{"num_hidden_layers": 24, "hidden_size": 320, "num_attention_heads": 10, "num_key_value_heads": 5, "head_dim": 32, "intermediate_size": 832, "vocab_size": 8192, "hidden_act": "swiglu", "norm": "rmsnorm", "norm_place": "pre", "norm_eps": 1e-05, "positions": "rope", "rope_theta": 10000.0, "rope_fraction": 1.0, "qk_norm": true, "attn_scale": 0.177, "bias": "none", "tie_word_embeddings": true, "parallel_block": false, "extras": ["capped logits"], "init": "uniform", "init_std_qkv": 0.0321, "init_std_o": 0.0, "init_std_up": 0.0321, "init_std_down": 0.0, "optimizer": "muon_variant", "learning_rate": 0.0103, "lr_mult_o": 1.5, "beta1": 0.9, "lr_head": 0.0121, "max_grad_norm": 2.0, "warmup_steps": 0, "schedule": "wsd", "decay_fraction": 0.74, "decay_shape": "linear", "final_lr_fraction": 0.05, "batch_tokens": [32768, 65536, 131072], "max_seq_len": 2048, "doc_mask": true, "train_tokens": 560300000, "max_steps": 8687, "dataset": "wikipedia_en"}
MLP neurons of a small language model. Each row is named by its layer, matrix (gate and up: input weights) and neuron, and shows model dimensions 32-159. Each number is 128 + 32 x the weight over its row's rms, rounded and kept within 0 to 255. Numbers have three digits each. A neuron's up and down rows have the sign that makes its largest values positive.
A block is one neuron, or neurons of one layer that tend to fire together. After each block is what it responds to, as a language model described it from the Wikipedia text at the highest values.

L14.gate34:137119157198153124061089100126172125109163125101157084116100119188218098067098122086126088124131151161139098097137093047120208071143199112087190135113131145146124056081136179137186072121192122177161115088099162124158148107158115112144158170133123129129149115167140155140200107083149117094091125094117165168143159137139172141152121115093134090127161095149155123142120069130100190139127
L14.up34:102154103135129138099072127140136103091082113122112143096152167079144180079142118114135113131128143139184133136096122110102139116158129169098121195159122131103117101148151094060118081116140160177100125143119158101113128132116142133125178169135114088109147121107126102117181153149095175169117173139083082142140066068161163116115155131092182121107120164102155153120129125164103120132123
L14.gate78:116096159169094107110071093121152119128126127116163100165095158118150150086140158161072143127156144118121118139083121164070146116065164150062072151078124176144130061127136127149138211108137125132083127128109159129152063162169122205110144098171170108187150151163113121079145115152150135166096081171205123150089120083130140112128086117141110154063126146099120194093143132163097119115100
L14.up78:145163125114105121142089128116141175082166112095156080120131119115148121108160106101128167114136170131096134080148141100183135145101150096079103137087068105137097125144153150116100096129119135161119100149116119125208102142124081207097164111113059146137167139104141105109181180124095132159098111096122102108165156060133190109114099138147169200141098135157116070083160121081135151091172
L14.gate89:106156087165119111155135187069102125105124094098197061176058122092128142111174076122156151140079097148165103147123086106164123166121079126138147087165113136154084063091105113096150104117129126146083086133062150110140153156087162212117182113160121081141147113105138087102104121111143130139093091117104118172141088144117192096136095153142110133164141111141186152150132179178163158138142
L14.up89:073118137115144143094098111083132155082114119099154087181146105104128127181123103119119185128143189141143134108182089135150145180123139040144089141039139108072094140052080124116113057149160111213094118061126113076106125188138132147092167079119084160167142142094135135064164092138142123092150121070167175130140135126142117147088086139131142170085137090100105125178130154098105148132138
L14.gate169:115106121153060095137126149117148130124168117128148134049069122143088105117112137145090076150167178124092116089075137184118120128120103073080129146137136108164096146122142165180086124147067150141135130106149102155127161076122154127145105142133103125108192156096104099157107147145197145107113145116124137130091098135160123158113128158078186136109091156119141162155135145197153169134135
L14.up169:108141123126132142099088085123165142152093149108150147092130129125134151113194112056121136104107056067205149169091140099102120117142138125171116132063150142109101100145156111099113084112153119187141192097131146133179156119154206151109138144091174095166150105136062101138108181152147114201096139118086137122122128160142123200187131157068127119100123119103119158135125190065059132150155
L14.gate181:127132101168120122150138137109152204116142091091135029122107118123096118070123134174109165095164171163157176145122158099106166122117098122150126141098163141166104125119122138157128137147132126158142110104137140136111143157132120177082170080130168127186130135113114094152189131106184137133091184104107078144098145092086168151145114087102127136135118121100109168090190136121114181122172
L14.up181:097120151179097105139105142097195078181121123101154093115123071118123127076175083110140119204105065119155141176084141136051086147191137224126099140145132125116127136140093146168146136075146114166136101129163151146140187126100138152093115089169096104070152080084091086099181133144100099144081125090120131149133155118098091089155117112183129076165135086115071120175139147124152136120079
L14.gate208:128113179123092155178132145123097170128176114121107132148105123087088108117120176156179129078145109154153126149112124169212184131127076134143145128134145107157108144160092076140111120164155129132151120107118161183153126148176127101084163095111141105116158116113129128132177148111120170169134131188086140116117101133148180149117163071150136121129115174053111139089208120085148111127077
L14.up208:137100166181150114119092160101111143032135139109163151181087122120217125114132143188167136137102169150094109139151182146119143106154104160065145154129103165158130138122152125165088123121132166111138172108145158078118070114128073078122125076098111123118141115140088162088127144174125148131070143101079086165111100102156093142104107152137137152170072140107100124062149138149171148066177
L14.gate422:110123157175124171132161130108081115145148132157160157100190142133088114077117130137125112146143091115129114175095116098159147145120199124150113147114151147166011119114143083085153106115126144147169143119194130190140166207155062144150175168101144193119170107158157151146142130101160097154084154100079210123106182121160095112121117079161087140146156095104173114088121097093162147111170
L14.up422:106162148189134163106035169088099134140088146151136154156110180164115111122135173142151114146078132157164101162190139146180122146163133115157127170089141109110121130155097090123165102118130126136125156105076072124115164176096148153171123119053108182116123170161144131116151120124128090148093101124113136161105161116111139111117104085127125121139114127089165110134154163072133191114106
L14.gate752:125080129156098172122064139094105141107141137175141082081135117133159143115072150123172101206127157114117179080049131073086103105115074113142105101139135065100103112163100142128155121106096107160181079138173078085119142125170134143170081163120117102122103169128146135153113153144090104111115130177135155157145146157083159098156141108099140162135188114099146093125070161084150159112098
L14.up752:128091103107144085123154155117144146130148167152085138084120092111112156121086099092161103125153076138104122134156088145159107064166130171130112153148084100153127126094180106131186115155073160150144159174108150126128158119146165129103180145136156135177131155121122133050181138078124149087129109133150135195159208118150128126140122121092086120107077123069178108082086126151159111095154
Predicate verb onsets

L7.gate277:140093105082107107068118119099081181121186158165122149126078136116127169176151108172111163138138086159168172130189131119201128138150089128133084087095107128109146168195129078102117118090121151097068181138172109094142166161121107151132047162133142110132170113171134120140204140101123117131062172123140134172145131187167091103105140144098130117170197138129098099177130165140046112110098
L7.up277:131090043093154152099152114141172166116139130167169122140174096065172140113126148088084132126096114100162152104119178146135076125121124114103173129127191105123104090107117096137154093082076101104157151133166097165119119160145141106076154102095135152084057123160195112157150098096147119159126125065131076116144137131118146087228130119162111099112131070089110140169162111161148113213132
Sports tables and word fragments

L14.gate11:096152106076122150073186117135147144169119132122154182174136082128127095096094104104136165177093116129127094097133157136126162122135153130165124166111156168094143156084115161129174117118109193064060175145157143164104129123087092120198103117101111087111134101059160120090180077137142158162132147141156100121154103177152117112144128167140185118084153144106161102135125131102108102137120
L14.up11:126059090036102124119156105149166121125130134100146185116163209167091189135185185085170144164142133135159111049124090114139130161164136170089126147134120176101086051100122096102091173148118109099152108110178151206130192172155125151112047182089113108165077122140149147132191110141104090111132093161117121102104109099106105102144108117126084145148108087067144108155132135115145112116174
L14.gate140:116149078154108058066193156092159084144110192103143157166195141169138105126113106175102108166087103124183174146152131106134135110148077071130098155151093123124113119112151147085153190083129150125104140089187195114156136156099114085141084163156100057070145131112148200143120141078154116098092148149148075155098113164167176108209147151133100180124120090178116131127150147136136116123065
L14.up140:137116115151164171127113092171148105122087127170168135070124157145130162107175159141107175097101187179073155134133160073108148169127154184108138129164136092179113164143160094139111144109119143108091105105104115205135092147110116168156121134154131132073162152138120178182133139173115166119149165110142146124142160160126165066121153137125071095146118139134100156168096140101114128122100
L14.gate159:052110139148140102144170192186157108091089129116132051145068152153124058111138182103132094097170128141146165141132149102114131143126155098075113050196135151179099152117132093120059121119135090154087127101137090123135130147163128094199078129137157097146131124114153136142139175152119130154111141067162099129159106097094103057145131057096129114093162108175132177175138155118106122115138
L14.up159:122158131192080095106141150125086126143152155065104169129129073101133067158163079163155075146102071106177191079133114162112121138142133117164130182122122142129153099118081071164153128139086103077113150172105175125115084137141133115072138123128137128141118114125133106086108153157136088177157142145123101064166118176144154093144077172104123094166098105096159117149107159177137157093089
L14.gate327:153116174144078119133097157160094177104122157121145159121123084135088105132170100134101150115071118108142103103116070148160162088093191145110140109153080115132138125101070186122118177137071214069125140127167146114133112172156116153072115111133109137142134154094149126127081105156126189166102157200118109112066132070180064102113048101175144162101166074139069080151169124113110173128132
L14.up327:106106049115160167124134118140117141181126091093157147149135146082116132094079173137156125103119135083126106111049074135133161116153102153140121088137145095123096173106148127116069155151143153093125103120134086069097115096161168136121119113150112109168128160088148104142099189123158114112166121113135094112190133090116059130135063160132095118110141122142186159133093155148108112139154
L14.gate348:143138139145134134104145115125130108152145068091160079192099148177117094107102127127136136096125103145145139139152101103149159152140089135071143142161141104124130095170126122114116081096157123128119117057116179129150133090105081088150189166083089142140155040059134117111131186122144118182173158131153114112195123125172135141068144156095147134115135160132115139185126134149100156109089
L14.up348:137157078050097123118167144101146146158121099115109106143062090131071126143148109147076116189211146148074221149149129147198132135149186135121127117179168146148113143142139069109124133175092194135178114089118170153141127151126149138100116155161127106107097152132157118121119154145131101148152172118148084172198164144137167157139093130193139116138102117161144107155120123177124160128061
L14.gate400:138139144128190099108157120126116110124133152146156091141131118152084124072152137109154129151157151166119171167153124127129111107181127131160142114150140104105216133131121099108103100108100191081187180109141092100143139123186079126143178137147130096130162174137181160122121108090130095161117114101143101108176206137123131147119101142147159126130114162113126123094118151079123115096105
L14.up400:152097138100108157115133173134103134190105118132141106168119149137086162124137152166158145098126075070132104144168106125112166108126168123128085096092113044139082161159112163161126190137093095108125158125122186163109094118107120092142127129132085135119143201090090111153114191138128077173128115115151116149180113127064179152132126079109185159097143084119104132069093106084099105093125
L14.gate574:132167084135152192132140078098081096174123161102108154169127108099123150085090120153101126136162165173103088119137169145116134166106134069131121082112155070158111186123152141115145159108065086156123099115126091131083107130119110138109122106181147072165140153142137116116187145174155186186170194125126142100159199119143132197072090172113106160109132132107165153100167080127113124087063
L14.up574:113120082117150114104191096194109104121176112147105069077093206162043146094071153144098153156141139147126168143128085115150176145105146066107089080103066114143096204101119126158109118084102132151131159114110120097122173129146172118170112059121152109111109126175137097105155105123128157131137119108150145153168139117206127139091185124111138148141114118130118109103147121161069109116100
L14.gate585:162139106145092096160144106127142156108182100163129088127085127125143127111072186153081159065112121076095182141116127155156156156156110122159105108114102188131191148116084097067067130163064094084126183147138146141182123074104154107081140074138148100174104111112164119097093120107191115093107138144160112117202134156122120129185052149152135160150086156101156161091120083147120091151158
L14.up585:166080101110105142126080159121117116134154176093116161115113055189146094138102105107096144175148157151111155148122110112125125163130134149157170038043119167109142113162086157129146057144075065085064141174106068101186119121140099113163122142121154133161061145137159110122123131089135202132099145127103142131127127096133120101151159034113137131134115191122119162095128156119115184175097
Goals-for column separator

L14.gate28:081180112153184123145119182131104071076124179069100125145150151147132101125081116152118114179121154093139171122071119112159112088102084105144125116118185146139106091129149128126094126092160099104011148094147162135102106113158127135084116157121139104121133130160117164112102115142178122190056116157137141147124118172097106110099137137093153087119133127072191111131088105106102164068065
L14.up28:141075144168121154127112170107125105143104084156180133093122170085122118145112116122145141125139153128125178162126140112073115129169192141157121044133101130109145103169177107094064140107137164135139094130122094176145116138207159165167127136145168175138140152141163119059126195125045172146165134186144101097158122118079090108149146106125111089154040078120157105148091159088165086071050
L14.gate192:151068109134113124124149149187132092076116178139148125144165175144166107105117116145133102173182140134113139145161091174061069153092180163091087124155069127154104106139139134106083104147133100136135082133159191094070143115080170053099123110118114091086106089127156143138096147079146083127071182122147101113116180118086111090128165124066171130122132120078119125141132088140071160146130
L14.up192:100076102128104124122105116149149160075140131116091122158184147129131125077083135116153133122112128049192138093180123143116115086113177113102152150101142132189142139206110143139122151116077126128174086159071109127176070073150111111101098132105108094117054169114120158120141122123096119124110167118085102090090174127173187109118115139116065147130110174135089154102056107079119137082151
L14.gate210:104181139123103107126199133099118141147167128138117098160128143097088081124105129065152141183136136101125138134132164127159140129143189112170109132143111125117133161166094121121128134194092136107121143120112169117130145181218125157113078181048111144154144152117123092165104125082110125131134121132121120143116127182161215089184193076124144065142133144088144144139162129111181138118134
L14.up210:182176088159122144124162139144149131165198153193177124188132147159082125115089148097120089132071110132112111188100067133147132102132174088088104151213124153127113132161092127070151058125125170142131118125109147135178185141122160096211172113107115193124141102127121081123167134110117112101080146121150110084156144221141126116149151051153144164128127086076124126086143125163123129102169
L14.gate316:156134072183172132077166089114078173147092101170151178162103179101116113125103085138119123152158118154146139106129171163076132091115119098117158177094173143076132094194166052156162153114176134084099123140148131133207119119176102069134142132065078140070154117128151097082084148161112135177116085112055130137092108163133188124098127101128186137138108142138156085121166051158173116070165
L14.up316:129066142115164132118134088149147181179133100067167110130095158116093105134108191170145059151117100054118139087104099160098109107112139101152140113139128144182083046204064092095157104168130115167131084103143148112138107124158128125097177115052112090142132149163130079092091142105152121108156067137121187125107151189118074119098083165192136121104131185150123119097132066208118091131114
L14.gate341:169149145148156106189137045131099092049140133059134098155128090095161125097143065108084080113123141087145079185078144084106152149141149085146167180057157139139155143106137134114093097109147130115096088168102097092096109136152091097115123167090110140159064133120141099136168163144165092126110099099111119087121124141112060114133136085156140140113116145067162115133205192130109178153113
L14.up341:150160157115117199155086101156135166082070148078139124132138200131167070181107117104103155201090154143139051120103099147160081159145067132156147149145110165131105049154225154085112146132169126193150147128127081139121116110124153100112133147133170063131165132173142095099118107125107119177138137127090164106124107169162102087146094116149126107131111092074139195195082116154114122087093
L14.gate697:140151127096155094110089137097088189112138163077127119082133090067140102148115093173155091127202139157125129111142107191125166179133100115152158119138122112100116068149105099111154069093136146160118165125077129119087138110156113137108129160044139104111086083079102108098104143090173088147059099127185162117140095132096100108085125087081169081116127148079127115153093107156150131157170
L14.up697:119118176154163155177118103149157166131135159117206090109138146168105135120058132070087172103138169109111147110119119133129138107109114160112137169116143091109128144112131132036092164154172129105128139213106148153156110160077158129126156119099113117133135179120127120130143104084157134139120178106156119118119144146107130058108099114122141138171085124147124141079097148121068147144137
L14.gate721:124126111119131110152142098135069154121160156148146098141103106133160115116082112123140113120118127109117114119102082147125080137147145110081137160072151147100168044152135126085102173082149102124131057094126162177130164120182123135083110132189212136121102169089139124074090140100147105132124167098150174142105096207138139119134095109114131102106131123154092176129161132149154168107101
L14.up721:155106103174164096132147129124091188068155202100247116127116153133153153109101179136124118122174096129119146154140114079116123154123111110116121162124146106080125135140093145079067105075125152122152165086125117126121103194139155116124165164135047164090151141193098152147130160096105166156127172126102143146137157143100166108093156133102107092155140157109160217102130152152039147186114
L14.gate723:124122175092127112164183140167176148048153152136133103120123121157082087097107142123122140101141119121158158148129143146138177111119145070181182150098055114103132093185071117091156154140152176129073124150155112177141144142106165085094104113132145098113109158147150198091160145131066075114106110154139134083131175127157123147093141078137103129103159115110135202095076131120073172188216
L14.up723:113086085135112144139169131137106092101198117095087145168112154128142114132127107069084135077163153126160095129146162140112147103102165130139151173059092121091192092137061162097183174150117142091101121114133140148107130121106095110066165174099214081128150137103143083027155080114094131101125109147173116049157109118165113093127122127157095164122109161127136162081213064098088122116201
Determiner after temporal preposition